Weights of a small GPT-style language model, trained from scratch on English Wikipedia.
Size: 22 layers, width 448, 5 heads of 64, vocabulary 31906.
Training: 673M tokens, 10262 steps.
MLP neurons of a small language model. Each row is named by its layer, matrix (gate and up: input weights; down: output weights) and neuron, and shows model dimensions 16-111. Each number is 500 + 50 x the weight over its row's rms, rounded and kept within 0 to 999. Numbers have three digits each. A neuron's up and down rows have the sign that makes its largest values positive.
After each neuron's rows, "fires in" lists the words (lower case) most often at its 100 highest values on Wikipedia text that the model never trained on. A number after a token or word is its count.

L16.gate839:445494524491453574502486559483426442465566578533475406503502548525605565597471452536508499447538440547522424468509521556486520517359504521461424525494556424441455572499530453479462427438543420516509514654569448488480508592406546477460471466497511503521552483537547481433521432444519516495
L16.up839:376462518417493479551504471455504510584536486442511516495561522436509456529503622520520536456452405534561465479453543516526447581489492462487540546467602488441523459479522447512449495487549534522507531363570529421461585456416539511495578445530500452448500468562526488504451392561484519489
L16.down839:399485454455450574487506418470526548539529597488452478509461492503418527506470506439467501559480548420554479584446504503553477554522447471509522492501468541543409495559552399449490552513448471536604437553529543453492598578444481461528565619520531461538451502506541565524508514464498599486
fires in: "would" 41, "to" 24, "will" 11, "could" 9

L13.gate922:429498522567524406517467564492544568489565382541443469458529476486498499464490438446462481536498487447511546480473451533520504494454380536372514484456519440436486471414555501456489514436410538426528569590548524549464537514466554420550518436461432472606510596552493496404498521509506412492
L13.up922:428428502521458401585571401489473471501536522502483489500512476571507496465488484463522505394468591560467495356485494508439520502426564546539510494474465478468401533569536503520513514518581548469501473386421524487523520456538421596528522527574563407514463515582473568484493517500534429553
L13.down922:453459531455541553488547526562542438468506532446498461481547430475530502547504557482457445427485491545532446412454424434453534488608472517558492496440465523523483539478511499482498638550479438396547508514547438524460517479533450485458569511545560486430440539514506508504495469509536540486
fires in: "to" 75

L13.gate870:445482485512522437442534541547583527494616545518528502588500490473512509433486466555525511439476467510528514427570515462488468514515528463513508569472533520604421481494366596518529449425546558485587445477561541548544567457450552495545519406487495603620490466616472551394491511482476478439
L13.up870:448529576590474517469431521507510461545588585521461447488518516548501521445484478534520485443584514469569439454414580587511433398399479557503561494451588497525498462464450595475529466629467490456489466480523474507513483468446511547462491483428455464506489500482509543433445454510587474517
L13.down870:469604580367400555474457425494461451451462474541537460493526451526473507505460474545381456551487461491425506555545531450447537459565535543445506450528460452514475562465439368465409503595641582509478557497490448514460515454486590600486565514501460536400541448437484493580558572482590505507
fires in: "to" 86, "and" 9

L16.gate749:430487530482507494479494512497531410495558475487421483652577468475497464492489583392558389472495592562617561440442538462491437566445507533424484472458542504435428448469477572485576521497570422459449531452530527531516541545508560433462501547529621621442528515474492472551541496393494464637
L16.up749:512447448454484592510522592474573494544470388419565539480440524562552575554583544521434580435551474562495459406360512493534461480616574496579483467370461584530431460507511519530491527464605422503556540446488446513453473520491560501449510524516517503548496468494460509429523480552520503509
L16.down749:505491523589501547516465505493528583538509671439459414487475533521519472485456486524530587529459490458521537553476541462469433460451519562479583478517529428482555517516582461547567540591576519514499468463517462565490585592467536463463503519528465531492400517519430573498455552397557540411
fires in: "this" 26, "the" 21, "that" 10, "which" 10

L13.gate16:472541525517461506544494528518494468543460476500437527515456502498454539519493519500442524565521429462471477468478446526474413429533479522526485517544536504439540510498520395414551593510488495444512513454556433572602505483466520455576492508412569422442512537491521357479550455464588413507
L13.up16:444558523487482432502528485467528516579444542586477444448472479522416462495487483434505461550558482576487514517541486444515520535535495480585421492542595580482478447449500377553549497445441549443551413413569533466464404511465474423485523511545473592472559518517518601422452392539477571457
L13.down16:518453520441451497507503521462472409496427498503533624533518471508491472447471490505582452454441466518565487578549478547547482568422410540565531521442493522525439502491499641556516530522425496400527539538517439440468471552489475566455483485512571510562516576512383555356536508437540518507
fires in: "award" 31, "cross" 12, "medal" 8, "festival" 6, "degree" 5

L6.gate763:498513513509537466520557434579500496611541501444395477462531538451434585517544543461535490477492442486496426544487450480531471464416407556517442549499530445468571547512521428463418434522522496489467468499546549529480476527510491416447526514474579461527490435556463495520523490457478434459
L6.up763:422486499474608527590445452524522493523525605460457443503606504439430491589497555514528504510535504489629479419438493519468436506449494555484459535523436423459593466489544589398478491524494521459543508547495489540410377509497574537479464510454515429526600553523468426581489452494538444433
L6.down763:515548462549508437481599418389454510558566564419457420473457467501572511518424486511537551421408558538500436538576502433546588504519475528451559498508562449557509485616570431545521362500464469515488583451574640489565489461503433519520490649551508447431418473477506571463605496432493506566
fires in: "to" 63, "of" 6, "could" 4, "as" 4

L6.gate112:467535496549501478522452559514414637477555505473533409468445620654559376572584527549483496570474453504576431481528490509500552543469559426493594530511488456523553540564504513520518429519487445451481634486503475472408509479520506487470435438383460436470525471556545469478435453370564463493
L6.up112:486497492578437490460516449536527448400427516474456475519451529436442364486503557517544538479502494496549525563487498472444483532495518597449520514433471450535536567373547515509440492572548503462501432476451514484546630469503458514454490503502602496495472516456417532472528532547492467488
L6.down112:578549554519489513434522528582384448486505524467500509487394527521474468531486517479484555562451477557631412575431459520565429491499506490453540576476543482476539505458485483436526428500631498467513502527411462535501572491483515575456411475463587471464464506448395560459464473526608412358
fires in: "liga" 37, "championship" 14, "cup" 9

L16.gate300:578555522423575617508553568463480381503499506458533522444366459435570483523497463500448518510541434523438499552577479518488485441460418471423480448513480423575580488484524454502398484509469539409519424428492474504488492513487392468476453541389534451444455414494483503403486551531529455514
L16.up300:484482514491513558438455419523501400457507616470421504534500457567547464441505448569642521425529469530491473603613543496526504444350430561579474507645437421540528515523561512546467598498529506459516578427469434507444524439448508524569492493510582531590532442512457474423420497476553511510
L16.down300:477563446541462588564459478452477560492498595493497511496429480533486465470495439447581488605579440485444538530535525536539500452553455520422480504485527394498449541504481520427528464534415509406466530452529460528419561624560570444564539572500545497420464487482512334410467425467511545520
fires in: "was" 40, "one" 5, "were" 5, "also" 4, "daughter" 4

L6.gate1094:467508515466510582375589466523460458454565501470541526603555514539498423545518443546512463490531496518506546490455566549513522512424412548542518575415504561478478550516460457483472464520532470511634484527464503458475520428394491496434512490404599448480454493461487522485452476501475548495
L6.up1094:547444464461592543480453536522561407492570477496448474457540579556505456496529488471500498510502538448534523526509517498532587527495435456514537454470492543509526564474530473500466468525520462538502516540487552454445503466443573547430426514443580426518474563596543457461473484506574504483
L6.down1094:506553424553485458536411458520326440525556524477520525538523555534497462501511449493449549494611557624541505490417535468506442420548486426500645511450495480469608522557500511510527496441557575480437564558488472520411590470405540474454474491460482516438485530552585441466499487532584580534
fires in: "school" 18, "cup" 13, "championship" 13, "title" 13, "league" 10, "season" 6

L6.gate286:440488435485422531465522587460540380516554492517500547525483511542561539460547520505503554409523552535417596495518425540565498502517541555427603521411438473485422544479492496472461478457422464498459487498488504511471473497558504453474504461627596482417472479568484515505526556425514378450
L6.up286:442493444490475447553442486458521430520519538492468484489494471458502549514497547494482504540432484491495539502520536598456478547561566471421398490398332534495433495415562491511533481525513488547416477428620591511389409449417463474423479448557502552424528563513602539503400505408465458476
L6.down286:454534528488535540567412531631453470508500507478519579492518425430466562430464462531544483522476476597445624545448540515440429463427519618451605511534561594544542543513577409490488562456545551568486515536445499441493493544520520555514503496635511425501476513544470622456513426488545519510
fires in: "this" 53

L14.gate683:482465395470449466455521574519417505544572519547523468526511494520605452433559551566442393621436498440495558548474571606423475548562507443597459469525493519513484454546529566513553513455555524587558504489392503531518473520487517513429402539472485416623493521538413496497493467446495441406
L14.up683:473537497464513541508496457516489426523512613465515549508526406425498469475526488518572514496508506446541478496500500603545390489519470622451457499486416449456419517527496477520511446480562481498528512544455437499385429587454437573514430523495467536475463474442398508439482478517471521464
L14.down683:503510529471555555554442485496457434434625492548553475511449470475483527506475462531428500403466519483556525498534428538540463569481449531486466605550549506430508449589539516515452443553523453518446465485530567498379487474498499517601494431506568569455490587499425441522454434472436458528
fires in: "as" 44, "is" 19, "are" 9, "was" 6, "were" 6

L13.gate1157:529452463493489475447475497471506465563443508537608557553548463378457518534469472498546505449529547582499467526459486482503477558521445508527552480564436453535492478545489483490575486480531514432516523558516529466605493448511496593499389560412545492586573516582624464385509461487380447478
L13.up1157:453496497512515436514439605487523494501550485527480486498469517522468541517408479444437496586410426504567483528503486456592375456463490466594597451519508478429472533476464570461538482507522538528405474512607548546507514511543427538568485516498506491485523493511492457561445506527511499514
L13.down1157:606554463535481472568461389579563536450448410518492503411478526393514481503525537562391493526506443419422473563491432492474564499506481509475535489506521490443464568478469517562425480513519491510540635449509482554507547558452519490512569490535455470504466507477531461571445432483556530511
fires in: "in" 36, "of" 11, "to" 9, "from" 9, "between" 7, "at" 7

L6.gate212:494502571552506479511525566485563513580508397398549468476549492525448560523453519546461497479618511484553582396506403449447435483558494493511478506453491434496446516518548424442536499511493503515550541473537603488558558497473484625557484579466436549414486449445439455457487442561510426529
L6.up212:418495544518459508536543448517443555543417470515488497512521523563453453527527579479493540568572440452522413480389469490485563479431517499377494387522530504501552573572515511521428437491433475580546492496484618432598516510513546573497489491531444515502512461535539488507439524518467467565
L6.down212:464560533526527473449550536578501500545498475475484447501525493340444556506505540482428465614447474423468439376453478493442452553558530562492499473518411489519536539528495563526547468504429534509542578571433483557519529488483496539565486501515584467501362496478491562503508524526476516517
fires in: "to" 31, "only" 20, "except" 8, "will" 4

L16.gate1088:475409381627461443494542530472462494521509584519399493450502517492511502467545589537585461503479444525407556499474528484425463504522513579533503494504476498487587471485575454471468481558531477453521489501505474548450505489487601568441551508558526598534513513580542417569400493480435427545
L16.up1088:526436545534514523456535603472587477502544496466459605565485387466577479504540517561498520455395554481614524521415403514554449538486501509558443470489507526485462417483601526574506448534509550575474509365468507474507543593523547564424574550469550524440566484472527466589491457542525468566
L16.down1088:505511476423479523580487403547406460442424430491480480514545493484463593469452488531429524464398498533398482441507414535486484498496393507481596479448463530559450557553556433580460542481532464362434554515429491506477588503415534469532550510522514520549514521527518517560522462426536522443
fires in: "the" 33, "that" 17, "this" 15, "his" 8, "their" 8

L13.gate106:467454427535418499488521489435422502504521485524491510514569471545496488436582423520518480496523522489485495575515472451493437486540498535448458513590483456467513481392443526528481545497579449486473548464511485600522448482518488498534506557530544485485527530467510463557454410517436516544
L13.up106:504515467546493634472478449550591562521509479453485511552476485400653380513504487553445442463503462445462503604439489505512466528477544510488493578606557460542514498458538472576500526543575584530531558429543458591563505579493524546520564502479484419536494515507484500552440504424391501573
L13.down106:459506503473527544452508457538441542518526524450498491594501449422527559490519520516471446446601459472483503523533476407407503564539572491522586477536539508495466507524493456578430506559464526485481559509536462456544511491473535490523505463516549530575503503509493496430506524499454548463
fires in: "the" 40, "of" 18, "their" 7, "across" 6, "around" 5

L13.gate208:468461458551425498444451507483509508470474580562555496524503514552560477509552544486562533555456538443473509452505519544528486524518448509512509462503520426536500556435454475524437527526514444559479580487535495529606462536424547559533485524511438600516525504544543495442467462470513517462
L13.up208:480477568480555439495423527430535509499565513475492482457487530456525432434535503569435522535611518490524474591399537483466520471493392489522490539536550504529408504510465431506519414444461529538479535538508493458532461570553463524539421436495541447573465481509371500484464468484432497459
L13.down208:483555459500548455507473565490623554524518440446494480548479482499492471515493467516556479492530424483440451441495513533478517513515513448546499496492522430491501446479526490537513519488426517499443442528566383470463390436526483527554559489494377475491489477521461445488538555517462508462
fires in: "the" 22, "in" 15, "around" 6, "across" 5, "over" 5

L13.gate159:512411614436595460572498559451497414506401480435487558408464465505461510496556488504491602504466523433540497482533562459569470500494540513522532558548457455557576510431496488433493645489591532565385544461494455592507477461496503599543421504455588485437456523459485425471463531475512569431
L13.up159:555450479498506478548478498469548466524373432461499502449514508428532455519485408502423517543470506461477427491527493520543514609493511464487541564545376592490486520503618569548389435469526531502522502348494498609476548567426636564583468489552494478552521441587431417442577401439538436534
L13.down159:513492529556466475527530467479491552503535477433484468535480484566560496498528510489436521451425531492523510583449470490475437409442550553523532494546455398458521523492483480430580468500530444584403486492476478463538563525434391507556439565417499518442388467410566524475541566467491630461
fires in: "and" 57, "against" 8, "as" 6, "of" 5, "with" 4

L17.gate272:403472497521503481535555563480490445538597429488469464579527504477511435543469485474428459468520429521539363460463477479487521542473497562489487467538553449506501469475496438629465530455520569561526465480549464490514537554472528482514547459496453452455604473577445577483463447468522444598
L17.up272:518496573495558500536523446538467479549505517457477579512516491539563535510515512547416592535521509485529542498621501489485538511483544477430487546519531450415588469494539544636586443452512509462454528555549485571606519506505537541507455428470505576498460435326464555511523466508500386501
L17.down272:376515533534401528510474447501466439498493540573469474513473486450386497486463467451479445514509473466487415492555480473469474476504547529504493472482538522535470523493492435524448440478548519591439422483487520450502645491484517518488505513584506538489500537435514549504490548445521485557
fires in: "not" 14, "to" 12, "could" 11, "might" 5, "may" 5, "would" 5

L18.gate843:524465529494515553591532470441390498463566538502508481482538547510455480570528534531472513598407446482482531478619421516518507606522537512574546550520559452561566443413384571550528410537396554419477411438524424607509504508471411555505542387530591494471416484430489500525411503461544462482
L18.up843:461523567373501441541490406479498535538436572506458467495532566527416492501526402473514479517463570441531476536541507523411406474603445514507524542537475440499508500393421615509543484435480459425482514495508420616480508516483568553533518460466489472547474436422439479408476648427499439451
L18.down843:491588441590440471493455468488448474451385527567523474339547458554482476563463376534456559481507492469489512538520435598504478534506583568490467508497519488491440515470516476485552561523549537482527513471473551513407639528595495522468559477466460535567489593423528400433491542420472532506
fires in: "was" 20, "be" 10, "being" 9, "and" 7, "were" 6, "later" 5